config.toml
n_layer = 12
d_model = 768
n_head = 12
d_mlp = 2688
activation = "tanh_gelu"
positions = "learned"
qk_norm = false
tie_embeddings = true
parallel_block = false
init_std_qkv = 0.0163
optimizer = "adam_variant"
lr = 0.000414
beta2 = 0.95
schedule = "cos"
MLP neurons of a small language model. Each row is named by its layer, matrix (down: output weights) and neuron, and shows model dimensions 80-175. Each number is 50 + 10 x the weight over its row's rms, rounded and kept within 0 to 99.
A block is one neuron, or neurons of one layer that tend to fire together. After each block is what it responds to, as a language model described it from the Wikipedia text at the highest values.

L2.down420:58 52 38 49 61 60 57 40 34 56 42 45 48 41 44 52 77 48 50 55 47 50 62 63 52 47 47 47 71 50 39 42 54 59 49 43 52 50 44 51 45 56 39 25 40 36 50 53 47 52 44 56 35 61 49 48 44 73 70 52 49 49 43 50 51 36 58 51 55 23 58 44 44 49 71 50 42 57 53 41 43 50 41 48 52 62 54 41 59 41 74 52 38 50 42 50
L2.down703:38 50 48 38 64 64 55 36 46 62 31 57 41 56 43 49 48 62 61 48 43 51 64 62 57 39 73 36 37 60 57 31 39 34 54 50 49 47 38 59 50 53 51 36 35 48 45 42 41 50 32 37 42 39 43 37 73 45 43 65 40 85 66 54 42 45 53 63 32 38 31 37 56 38 67 50 42 30 39 54 51 31 33 58 35 49 34 42 40 54 49 60 38 61 49 58
L2.down1025:56 41 45 50 47 49 53 47 29 58 48 42 54 59 24 59 53 67 51 38 54 61 57 53 43 60 51 62 52 55 43 61 46 56 60 50 50 46 61 49 55 55 49 50 46 37 38 49 54 61 58 37 49 38 36 45 62 48 60 49 65 48 44 37 55 50 33 36 60 53 45 49 48 52 44 44 57 52 37 44 64 48 45 56 45 65 37 47 58 61 40 54 41 36 55 58
L2.down1224:63 44 40 45 58 45 53 65 50 58 37 34 47 50 34 60 54 64 55 50 54 33 65 28 51 63 35 35 43 63 65 65 40 25 67 47 59 78 51 63 35 38 59 46 55 55 39 46 39 55 47 49 42 40 52 49 64 57 57 56 46 46 43 58 58 42 34 52 56 57 56 53 55 47 44 18 50 38 56 48 65 59 43 52 43 44 47 58 60 67 50 47 28 58 41 49
L2.down1362:46 61 36 32 59 56 56 41 40 57 51 60 48 57 43 44 53 62 42 49 57 57 46 46 47 53 47 48 36 47 51 52 66 61 59 55 48 41 33 47 47 63 39 54 38 69 48 39 58 56 50 49 44 38 46 50 68 34 47 61 64 23 41 36 24 65 54 44 38 54 56 45 50 44 52 38 61 47 56 55 54 50 38 58 56 64 54 45 51 49 52 50 61 44 55 48
L2.down1582:46 66 53 50 47 58 68 51 51 40 53 50 33 55 49 52 37 66 39 36 43 43 58 51 31 75 63 51 41 38 30 64 60 37 48 41 49 44 52 44 56 52 51 37 52 55 59 38 59 53 52 54 43 60 46 71 59 43 50 52 58 65 45 67 59 40 48 44 58 51 53 47 61 37 26 40 49 36 52 41 42 63 34 46 33 62 50 67 49 63 40 55 47 47 47 44
L2.down2388:54 35 49 58 38 53 63 70 53 36 23 52 44 52 56 44 56 51 49 35 60 54 44 28 48 48 54 53 57 52 35 47 56 63 53 52 32 55 51 54 43 73 57 33 45 34 71 51 54 47 63 66 45 42 52 48 63 54 43 72 55 36 44 49 37 47 55 37 49 81 41 36 55 68 52 53 38 71 55 47 35 54 45 55 61 38 48 51 57 50 62 55 64 49 46 55
L2.down2555:53 60 55 65 63 53 63 50 47 40 66 48 50 47 64 39 41 46 55 49 53 32 47 66 51 38 51 40 35 60 65 54 46 37 64 53 50 23 39 47 51 54 52 39 76 38 42 42 53 46 43 39 61 64 52 48 48 32 47 44 45 47 24 51 44 66 58 52 35 29 59 45 63 28 54 60 71 52 53 52 49 62 53 52 60 56 57 63 58 62 56 67 63 54 54 40
Possessives after subject conjunction. Possessive pronouns and function words right after a named subject plus "and" or "but", e.g. "Mike and his team", "Meitner, and her nephew", "forced to escape".

L5.down50:56 47 60 50 52 51 50 42 53 58 73 66 58 43 31 44 48 56 52 58 64 46 43 68 52 56 31 39 38 39 52 42 53 18 41 57 47 79 43 40 52 48 52 50 57 35 34 43 41 56 38 57 54 61 65 40 60 54 71 45 37 63 52 44 73 55 51 68 53 44 55 59 55 80 46 46 56 52 45 38 51 66 57 53 61 37 46 50 48 64 41 48 48 31 64 57
L5.down74:53 39 52 34 51 50 55 69 42 66 44 54 54 52 70 62 56 36 39 43 63 59 64 56 55 51 39 46 62 41 54 65 47 44 31 42 47 48 47 59 47 60 45 38 31 37 46 62 59 53 49 52 51 76 45 52 75 64 24 48 59 41 46 41 62 52 58 71 48 54 52 29 55 50 59 49 44 61 61 46 50 57 60 34 34 60 46 39 61 44 48 42 44 55 55 43
L5.down573:40 30 39 50 59 47 74 50 58 49 63 66 55 56 37 41 51 53 66 40 62 53 56 45 43 40 37 32 63 49 52 46 51 57 59 53 61 51 42 38 48 40 54 44 38 64 67 62 46 48 54 39 51 64 47 60 37 59 52 40 43 66 36 50 65 52 36 71 49 33 53 40 47 53 48 49 38 37 54 40 56 40 55 77 47 56 46 32 58 48 47 47 68 55 66 51
L5.down821:50 41 47 38 45 48 58 58 50 57 56 49 76 73 35 28 35 51 43 63 51 45 69 46 38 55 38 44 57 45 45 39 43 46 35 42 36 45 65 38 53 51 60 50 51 71 52 39 44 55 49 56 63 42 36 46 38 58 42 51 52 78 66 51 50 52 54 70 38 31 45 54 35 75 77 49 55 48 41 39 42 40 43 48 57 47 29 51 53 47 57 46 46 40 62 53
L5.down1109:62 56 53 44 30 37 49 47 65 53 43 49 49 64 42 35 57 43 35 63 53 57 49 49 41 42 62 50 53 28 63 52 53 57 42 58 47 57 46 53 53 57 46 48 43 74 47 57 43 73 68 30 66 59 55 50 53 67 49 51 68 46 49 52 39 36 49 62 57 39 58 52 50 56 45 52 63 59 49 47 52 40 47 36 43 53 54 40 59 59 44 39 59 72 69 39
L5.down1112:48 41 52 47 43 51 65 51 60 54 46 36 67 62 51 50 54 66 43 47 61 43 57 43 60 50 54 47 29 45 56 35 58 43 37 44 53 72 63 43 75 53 46 54 50 44 59 59 40 53 44 34 61 70 41 46 60 48 62 51 59 69 58 46 64 59 37 67 56 39 44 55 48 49 64 46 55 47 38 56 53 42 56 44 55 35 44 63 26 41 55 43 39 50 42 57
L5.down1401:44 45 43 55 51 49 61 56 49 57 55 50 51 42 68 59 54 51 68 46 64 44 61 73 55 60 31 49 51 41 44 43 56 38 45 58 39 54 53 55 46 40 49 46 55 50 49 73 46 56 39 23 56 71 61 44 41 60 60 51 54 57 55 33 65 60 61 53 39 52 61 45 66 54 57 49 60 43 37 52 48 46 54 58 47 38 60 37 38 57 35 33 60 61 61 47
L5.down2456:43 36 63 58 45 46 53 55 50 64 48 58 46 67 61 56 46 55 42 46 50 61 49 45 57 57 44 43 48 49 53 53 54 40 55 60 50 55 58 18 51 58 45 45 48 59 68 51 42 49 54 37 37 45 50 28 50 59 45 52 51 48 61 38 68 54 47 57 44 27 46 38 50 55 61 47 45 58 44 45 54 62 46 42 51 65 55 54 35 47 44 38 61 43 63 53
Comma after subject or opener. Commas right after a sentence's subject or introductory phrase, opening an aside, appositive or main clause: "Brigida, however", "Nationwide, he", "the producer, Walter".

L2.down116:44 63 44 59 52 53 59 34 37 53 44 60 51 50 37 56 50 64 57 37 41 60 50 44 41 50 47 53 71 43 59 60 34 68 41 38 44 67 58 44 37 57 54 62 44 44 53 46 45 42 44 55 62 44 67 49 51 49 60 48 44 56 51 62 68 63 39 60 53 35 43 58 48 29 59 56 55 39 32 54 48 43 50 48 42 58 50 51 60 44 62 43 49 44 53 44
L2.down169:36 47 46 59 50 35 54 41 48 61 56 64 46 72 54 36 48 53 30 69 38 52 52 37 59 57 54 74 43 46 56 52 42 54 46 54 53 66 70 45 49 47 66 48 50 58 56 66 44 60 83 61 39 50 36 45 51 53 42 51 43 49 54 50 47 64 44 80 53 35 23 54 56 61 55 56 65 44 49 54 52 37 42 52 58 56 27 59 40 54 65 30 72 41 56 58
L2.down183:43 51 65 50 48 21 40 65 32 35 62 38 67 42 24 25 44 59 67 73 52 70 37 41 44 50 68 70 49 57 43 56 37 47 50 45 50 45 58 42 51 49 64 51 55 61 44 74 75 55 52 40 53 55 56 33 61 40 54 39 38 51 70 48 59 66 48 58 57 47 37 47 45 61 63 47 58 38 55 59 57 58 46 52 54 73 38 67 37 45 66 25 47 44 84 68
L2.down592:42 41 64 46 56 61 44 42 58 48 55 50 46 53 45 52 49 50 51 56 69 68 48 32 74 58 44 50 65 63 58 50 36 64 44 71 66 59 37 41 61 42 49 65 59 34 58 60 61 46 61 48 61 52 63 36 48 36 43 48 47 45 55 52 39 45 60 57 54 32 42 46 56 64 48 47 51 35 47 45 57 33 52 43 42 66 51 62 23 39 58 45 53 20 41 50
L2.down696:67 47 64 42 48 65 48 36 52 57 32 35 46 61 55 67 58 59 40 46 50 65 49 48 50 36 54 52 56 54 56 34 58 60 51 60 37 35 54 56 50 53 53 63 68 31 62 49 63 47 61 42 54 44 52 52 51 46 45 65 44 49 55 52 41 54 48 67 54 54 36 42 37 62 46 41 52 53 45 56 51 43 59 68 55 53 43 59 42 48 53 64 62 48 44 41
L2.down1462:60 49 53 42 49 47 35 56 44 60 55 58 50 61 33 43 55 64 66 56 55 44 32 50 39 56 64 61 49 48 39 56 38 46 63 60 54 44 57 41 61 45 66 58 51 43 54 52 44 51 68 42 61 39 50 57 40 44 27 39 49 55 67 60 48 47 65 51 65 47 38 46 57 76 40 63 44 50 40 38 55 49 53 74 55 67 56 63 50 52 54 42 66 37 65 38
L2.down1906:46 52 34 62 58 39 49 31 67 45 42 53 71 49 57 45 46 39 58 58 35 43 55 42 67 69 50 51 60 49 47 57 69 44 51 49 49 59 56 48 49 55 59 48 48 48 56 52 44 37 46 36 68 46 49 69 48 46 48 60 57 39 58 51 62 28 61 63 83 42 48 48 36 42 53 61 62 61 56 53 47 61 39 57 55 43 59 60 48 61 61 29 32 44 61 51
L2.down2062:47 42 36 57 44 60 58 53 41 63 31 46 56 59 62 41 49 47 56 39 36 63 63 37 54 71 61 56 52 43 54 59 42 58 56 56 53 56 67 38 55 57 41 55 45 49 41 55 38 65 51 41 61 58 50 49 27 62 40 54 39 35 63 54 52 67 44 70 59 42 43 51 31 46 65 34 55 53 49 64 60 33 51 63 42 60 42 53 66 46 59 63 31 56 43 54
Punctuation after names. Commas, table pipes, colons or parentheses right after a proper name or sentence opener, as in Scott Yanow, writing; Michael Brunner |; However,.

L4.down45:39 38 58 55 42 53 50 43 49 49 42 37 48 40 44 59 58 43 69 40 43 53 42 45 49 69 48 58 39 37 54 47 61 65 47 47 52 37 30 45 42 60 49 61 60 40 33 31 52 50 47 45 59 47 36 57 64 41 71 61 59 37 50 63 56 53 52 41 48 73 58 50 55 47 51 59 40 38 36 44 42 47 49 43 34 54 45 37 60 52 22 37 59 50 47 47
Table row-start cells. The first cell of a pipe-delimited table row, mostly a year's last digit or a rank and its pipe (199|9, 7 |), plus season dashes (2020–21).

L4.down2065:48 67 45 37 51 67 66 42 46 42 69 53 51 53 43 54 56 54 46 44 23 54 54 39 49 61 47 61 59 56 61 61 49 59 43 54 60 39 44 51 51 57 41 39 61 41 43 43 52 32 47 46 32 33 52 62 50 35 48 60 61 46 40 41 47 50 37 52 47 58 38 44 65 47 32 60 45 29 52 69 58 46 54 50 42 51 56 56 46 55 62 63 48 44 35 25
Verb phrase start. Auxiliaries, adverbs and pronouns opening a clause's predicate right after a subject, "who", "and" or "that", such as were, would, not.

L2.down164:40 42 47 46 62 60 41 48 60 71 65 56 49 46 50 68 48 39 34 35 61 45 41 38 54 55 32 44 61 52 60 47 74 47 50 69 47 49 51 47 53 23 47 60 52 52 44 55 47 65 44 52 59 28 56 62 62 63 57 49 55 48 62 36 37 52 58 49 29 75 58 50 52 56 47 58 38 54 29 50 53 40 56 46 56 54 49 52 60 53 46 39 56 31 35 42
L2.down945:42 37 43 46 54 56 57 28 50 59 47 44 56 28 36 57 40 60 38 29 54 57 51 55 47 45 56 38 51 54 53 46 62 62 67 50 66 72 49 52 52 37 59 67 43 70 47 50 58 51 63 60 54 59 46 34 52 42 67 46 33 67 56 43 51 53 57 46 63 52 51 65 61 38 43 40 68 19 48 56 75 61 48 47 47 30 56 47 60 64 54 42 44 64 34 51
L2.down1183:38 59 22 55 54 60 38 43 39 48 63 53 49 40 44 77 46 50 42 56 58 56 50 52 43 47 51 57 58 52 64 51 43 65 53 47 63 24 59 49 32 36 55 64 48 36 58 59 57 54 49 57 58 58 46 61 56 73 52 60 67 53 36 51 61 60 62 46 63 64 44 48 36 63 64 43 60 43 51 46 54 49 48 62 54 41 41 51 49 65 42 61 38 45 34 37
L2.down1333:49 54 44 53 53 38 42 33 33 55 48 61 52 49 52 59 44 48 50 48 58 57 64 40 51 22 54 48 46 61 52 44 52 28 40 59 53 46 41 56 41 42 30 58 54 48 54 47 59 59 20 55 61 55 40 65 53 53 57 41 65 43 50 42 56 58 62 52 62 37 53 62 43 53 58 34 47 37 38 30 53 66 58 64 48 48 64 58 58 46 72 58 50 41 51 65
L2.down1403:39 56 49 45 58 52 55 63 59 55 71 43 38 60 35 46 60 60 59 59 73 62 43 35 46 55 44 60 42 46 59 51 58 61 54 57 68 55 47 51 52 43 57 65 51 47 48 57 54 61 50 46 50 35 36 43 38 46 74 48 62 32 36 43 46 38 47 43 46 53 36 54 45 57 53 54 55 48 51 52 40 58 36 51 52 54 54 70 55 50 49 44 48 42 42 38
L2.down1717:39 55 65 45 28 45 67 41 44 52 52 41 49 44 63 46 61 55 43 42 57 58 61 56 57 45 79 50 46 51 54 58 46 65 37 57 49 61 42 42 29 36 65 59 60 33 59 56 52 77 48 46 68 55 62 48 54 68 36 41 49 34 55 54 51 38 47 61 72 42 64 39 50 50 51 33 59 59 37 48 47 47 43 59 47 40 55 55 44 31 51 56 59 61 48 55
L2.down1855:46 56 66 53 33 71 50 46 55 73 60 42 50 42 58 77 55 49 51 43 55 51 36 63 43 34 60 47 52 49 58 53 61 32 46 44 49 72 47 63 46 71 66 48 58 38 66 52 37 48 59 40 34 42 64 50 44 46 70 57 53 52 58 33 62 35 49 53 53 44 56 66 53 38 41 40 44 40 52 54 49 47 57 63 44 32 46 49 49 48 27 49 48 29 55 56
L2.down2389:41 49 23 49 51 46 40 47 53 38 54 43 45 45 47 74 48 45 24 53 55 45 50 56 56 58 50 59 42 43 31 61 30 44 49 57 60 49 39 36 61 55 50 52 54 33 61 53 31 73 43 52 36 46 46 75 46 65 54 56 61 40 39 47 63 64 68 54 50 64 51 57 61 71 53 59 58 45 50 48 39 69 57 42 63 46 52 57 62 41 61 55 25 36 57 42
Year first three digits. The first three-digit piece of a four-digit year, usually after in, a month, or a table bar, such as 187 in 1875, 195 in 1955, 201 in 2017.

L4.down873:51 47 48 65 38 56 55 52 55 46 40 49 44 41 50 63 58 60 57 29 44 46 51 68 51 53 61 65 65 49 43 57 42 52 47 37 58 57 44 56 42 52 72 62 36 52 44 55 52 72 67 69 45 51 61 42 49 55 46 40 29 46 37 53 42 48 52 47 53 50 49 42 59 48 61 48 62 46 42 48 61 30 40 62 62 35 40 48 69 51 44 50 49 50 48 43
Year-start expectation. First digits of a year after words like until, since, in, or a dash (199, 200), plus the in, month, or the just before a date.

L2.down936:56 42 41 72 55 63 42 38 52 48 63 49 33 52 36 53 44 33 51 54 61 32 45 51 60 44 44 40 55 35 49 48 59 49 57 47 32 23 47 52 33 63 38 39 28 55 25 52 53 42 49 39 51 51 62 53 40 51 41 45 56 51 34 66 54 69 49 56 59 50 63 43 61 55 54 40 48 95 47 35 59 46 48 57 40 44 61 69 53 52 44 53 62 62 47 55
L2.down1487:62 37 53 69 49 37 53 29 52 32 57 55 63 41 64 73 46 27 53 37 62 68 54 38 35 61 62 54 44 51 61 38 53 58 48 62 43 52 65 60 44 51 57 88 54 60 56 37 55 31 50 44 39 60 42 41 48 46 53 65 59 50 50 49 54 47 48 50 56 45 45 52 60 33 57 71 50 51 52 30 59 62 68 57 49 53 54 58 62 57 47 48 55 46 75 50
L2.down1622:71 54 53 53 66 55 45 37 42 43 37 48 75 62 50 44 59 45 43 39 39 54 42 50 41 61 62 41 55 53 64 46 33 56 41 39 43 65 39 43 46 46 53 62 51 59 60 38 50 45 59 42 74 56 39 49 47 46 39 73 29 55 46 54 25 50 47 36 50 53 57 56 53 45 48 55 56 61 41 53 62 50 69 52 64 46 65 53 49 32 48 53 62 35 59 52
L2.down1685:49 43 44 48 42 51 41 32 35 50 44 58 61 45 63 50 65 53 41 37 57 59 61 45 49 51 68 60 53 50 46 64 54 47 59 51 44 44 39 41 60 49 65 65 58 49 52 41 42 44 47 45 35 61 51 46 52 40 45 55 27 41 48 42 58 59 50 45 52 46 54 48 46 53 56 45 31 69 65 42 57 44 41 31 43 38 62 54 66 51 53 53 49 33 55 52
L2.down1935:48 73 51 51 47 35 59 50 41 60 61 48 50 45 47 52 47 51 59 45 64 57 45 45 38 30 39 42 54 44 58 54 64 38 69 40 58 47 39 63 52 49 60 50 54 60 43 35 64 50 44 56 64 39 48 60 47 32 70 53 56 39 65 51 54 28 29 43 40 72 52 64 64 50 41 37 48 41 65 56 66 65 65 47 38 46 40 42 33 52 25 46 51 46 24 48
L2.down1996:38 50 54 48 33 31 53 55 33 40 57 23 69 51 47 38 51 50 43 55 50 69 67 43 38 33 58 52 35 53 56 48 33 37 47 40 43 49 54 42 75 47 59 59 65 49 71 43 53 43 46 55 42 36 48 39 57 39 44 53 43 39 47 62 57 43 54 47 56 60 49 48 44 55 49 50 30 72 69 49 63 58 63 64 49 37 48 60 52 50 34 41 53 61 72 45
L2.down2044:47 51 57 58 66 48 53 46 55 52 53 53 57 49 54 56 49 36 53 48 54 54 37 31 46 49 63 57 43 35 64 47 41 42 55 55 50 55 75 35 56 47 59 67 69 54 58 51 49 44 49 41 55 33 48 44 54 32 32 59 44 58 63 59 62 47 57 51 49 62 46 51 58 53 55 56 63 56 42 47 54 58 59 58 49 75 51 73 56 47 42 51 52 64 68 33
L2.down2362:33 47 46 54 51 29 51 33 41 44 50 35 47 48 66 48 50 35 38 51 56 86 46 39 43 54 51 52 35 48 58 54 48 45 37 61 36 51 63 51 40 44 62 54 69 54 65 56 40 48 52 51 33 37 42 48 46 39 37 48 50 63 50 53 47 58 50 40 44 65 57 45 49 49 53 54 59 58 35 56 62 58 48 39 42 49 43 40 62 67 60 63 73 54 64 44
Table row-header ends. Last token of the label in a wiki table row's first cell, just before the column separator, e.g. Total, Registered voters, Chart (2020).

L5.down230:58 49 53 47 51 39 35 76 53 44 54 54 44 50 50 44 51 40 42 67 33 65 56 47 47 46 68 54 43 45 37 60 48 67 36 69 59 55 54 46 64 62 50 47 59 54 63 54 46 42 55 59 50 50 48 50 59 50 36 42 54 36 40 41 50 43 41 60 53 67 40 58 55 45 51 51 54 45 44 66 57 72 45 59 48 49 53 64 62 59 54 54 41 52 47 52
L5.down519:49 44 57 51 48 50 48 42 52 41 67 55 48 39 37 62 58 55 51 47 56 51 61 29 40 47 30 52 52 50 62 63 55 37 36 46 51 50 47 53 53 46 48 47 44 45 50 45 46 38 36 37 54 54 41 47 46 51 51 50 60 48 35 35 46 54 41 47 71 42 47 58 53 45 39 28 57 35 54 67 32 42 40 65 40 32 58 54 66 61 61 51 41 62 42 66
L5.down961:56 49 64 56 45 49 48 62 53 42 45 44 45 32 55 60 46 53 44 50 38 47 52 47 68 43 58 70 52 53 57 55 47 52 41 57 41 39 40 46 60 53 31 50 22 76 55 56 35 48 62 40 50 38 43 31 42 53 47 52 65 47 43 51 37 59 55 48 60 52 52 59 64 58 44 48 42 76 59 34 55 62 55 46 47 47 50 44 49 44 34 42 49 50 59 33
L5.down1167:54 36 36 62 50 40 58 61 48 41 43 53 45 53 51 47 41 46 42 45 55 39 60 47 45 53 59 47 45 66 58 55 73 50 40 48 44 32 55 36 53 38 60 42 40 33 57 42 40 60 56 64 27 47 42 42 43 70 50 45 62 42 44 48 42 41 55 58 52 54 36 39 56 38 44 40 45 65 55 29 54 62 23 55 48 48 39 54 46 46 54 48 34 57 30 40
L5.down1226:33 45 64 45 55 24 51 51 42 63 53 46 58 59 35 68 41 62 54 70 57 37 45 54 25 65 35 45 56 43 47 47 68 42 55 36 57 42 58 50 40 41 52 58 59 47 48 47 43 46 49 53 32 38 51 28 44 51 44 63 56 56 41 33 33 38 48 50 37 47 54 47 44 41 54 50 44 58 72 54 62 34 39 49 53 38 55 42 55 44 64 50 46 58 49 60
L5.down1636:58 57 70 35 58 27 54 48 46 54 59 60 40 43 55 52 55 44 49 54 59 36 54 52 44 49 49 53 61 31 56 58 47 47 50 51 49 57 54 30 50 36 51 59 42 32 46 35 51 49 45 54 38 42 45 36 59 32 43 46 46 58 36 46 41 56 53 55 51 40 35 45 44 40 52 29 68 38 65 63 61 42 39 52 47 42 45 66 60 64 60 49 36 63 39 64
L5.down2506:48 42 49 37 64 37 58 40 50 59 46 58 59 63 50 47 52 42 37 57 57 42 64 46 50 39 35 56 65 48 45 57 69 49 52 58 46 69 52 65 56 33 48 35 45 40 58 35 36 30 60 56 53 25 54 46 55 48 46 65 64 40 59 52 54 47 51 38 67 72 37 46 59 56 62 48 49 48 60 53 43 44 42 48 40 59 42 63 48 52 36 45 53 67 36 43
L5.down2659:42 41 52 28 68 40 36 46 64 58 64 52 50 66 52 58 49 53 57 54 36 31 60 55 46 50 40 78 49 59 48 54 64 56 48 44 46 41 49 48 56 63 60 38 44 48 51 51 21 58 52 45 52 52 51 48 51 42 44 62 50 26 44 27 72 42 45 46 62 34 65 54 43 68 40 38 41 50 45 45 43 52 58 55 43 42 35 45 61 39 56 55 48 53 42 59
Infinitive "to" after attempt verbs. Infinitive "to" after verbs of trying, hoping or persuading (tried to flee, hoping to avoid), plus would/not before a verb, and footballer positions.

L5.down113:49 45 44 48 65 55 47 56 42 46 56 56 59 55 35 54 52 42 29 48 52 45 64 37 51 50 52 38 43 54 64 51 60 38 52 62 36 57 53 45 72 28 48 36 45 61 52 57 58 63 55 31 45 35 72 36 43 46 58 62 49 51 44 56 49 39 57 48 45 45 49 44 39 44 52 59 35 55 52 41 39 51 51 50 40 55 49 59 53 64 61 30 46 63 61 52
L5.down169:61 48 50 50 51 64 53 44 51 51 49 61 38 48 72 35 53 44 53 47 48 50 45 26 55 33 59 56 62 44 51 39 63 54 50 58 69 54 67 48 55 37 53 54 68 30 49 43 56 40 38 44 60 44 62 55 61 48 58 58 61 48 54 51 33 47 39 48 66 42 49 46 48 44 47 50 39 54 60 42 31 62 40 53 35 47 76 55 32 50 68 41 55 49 41 62
L5.down680:49 55 58 56 59 44 47 51 53 45 31 48 52 40 52 63 58 49 45 50 41 53 55 57 55 65 39 57 40 55 66 47 37 64 56 60 38 66 49 50 51 30 50 62 43 50 36 57 52 70 59 39 65 39 56 60 59 66 56 59 51 59 73 48 55 44 59 39 56 56 27 45 58 49 68 45 50 40 42 41 42 50 40 58 52 46 49 53 57 57 39 41 44 50 58 36
L5.down872:33 48 52 56 36 34 45 53 54 48 64 61 64 50 50 43 54 59 48 44 39 60 50 67 47 55 31 36 55 47 62 55 59 61 65 50 30 47 58 41 46 58 54 48 40 61 56 57 54 62 60 52 59 36 47 40 49 37 45 53 59 44 36 44 42 33 42 53 50 27 50 53 45 34 60 52 39 35 41 53 46 49 58 45 43 49 60 57 55 55 63 67 61 58 72 45
L5.down890:69 46 48 52 51 74 54 70 57 38 38 53 50 62 43 58 63 64 62 42 44 45 57 46 56 51 52 54 37 56 62 54 61 38 59 64 47 58 35 58 64 46 49 42 48 55 29 50 46 44 52 31 45 41 45 43 46 57 55 47 51 54 52 58 38 45 44 58 47 44 36 41 33 67 47 48 41 45 48 50 31 44 40 58 39 62 46 53 48 61 43 59 24 49 42 41
L5.down1004:43 37 41 52 43 45 40 43 52 46 32 64 70 52 52 43 51 52 40 48 49 48 50 63 56 63 50 58 53 41 63 55 49 33 35 46 38 49 72 45 57 44 50 56 39 44 43 40 45 76 55 50 39 48 52 39 49 32 47 61 48 36 43 61 55 48 54 53 64 55 59 61 37 60 57 49 30 58 45 47 57 59 55 50 51 51 46 51 55 57 49 44 53 49 72 35
L5.down2197:44 48 41 66 59 46 34 50 52 49 48 57 45 58 65 40 60 42 55 43 54 51 38 56 35 46 46 55 44 52 52 58 53 37 58 48 51 64 60 38 40 51 64 36 54 57 62 41 53 58 54 50 51 35 52 58 45 54 60 44 45 53 69 63 66 53 45 44 67 66 23 44 45 32 32 39 38 49 57 50 60 41 28 76 38 43 40 61 38 65 62 39 61 52 65 36
L5.down2662:40 47 37 49 44 50 42 48 45 46 47 49 60 38 56 44 38 44 33 37 52 58 51 49 60 40 46 44 57 52 46 48 54 55 46 38 52 65 48 51 66 56 53 37 47 59 44 64 53 54 40 48 51 61 41 46 42 45 43 53 44 57 62 65 30 49 29 49 45 59 54 37 44 44 59 41 52 53 71 51 63 48 54 71 53 26 50 59 51 41 54 47 53 65 37 50
Year start tokens. The first token of a four-digit year in dates, such as the century piece 201, 200 or 189, or the space before the year, after in, a month or a comma.

L4.down1290:57 44 51 45 36 38 62 43 55 51 49 61 55 57 46 47 49 58 44 63 55 53 35 52 51 65 59 44 50 46 36 33 40 57 48 62 42 49 61 42 57 52 51 57 55 40 36 35 38 48 51 42 39 50 56 46 52 41 52 35 37 44 49 45 58 38 58 39 60 39 48 45 46 53 63 71 50 39 53 67 57 58 45 52 29 54 43 56 59 59 36 46 51 62 56 41
Punctuation after proper names. Commas, pipes, dashes, colons or parentheses right after a multi-word proper name (organization, place, title, taxon), e.g. Foundation, / Samoa | / Center (.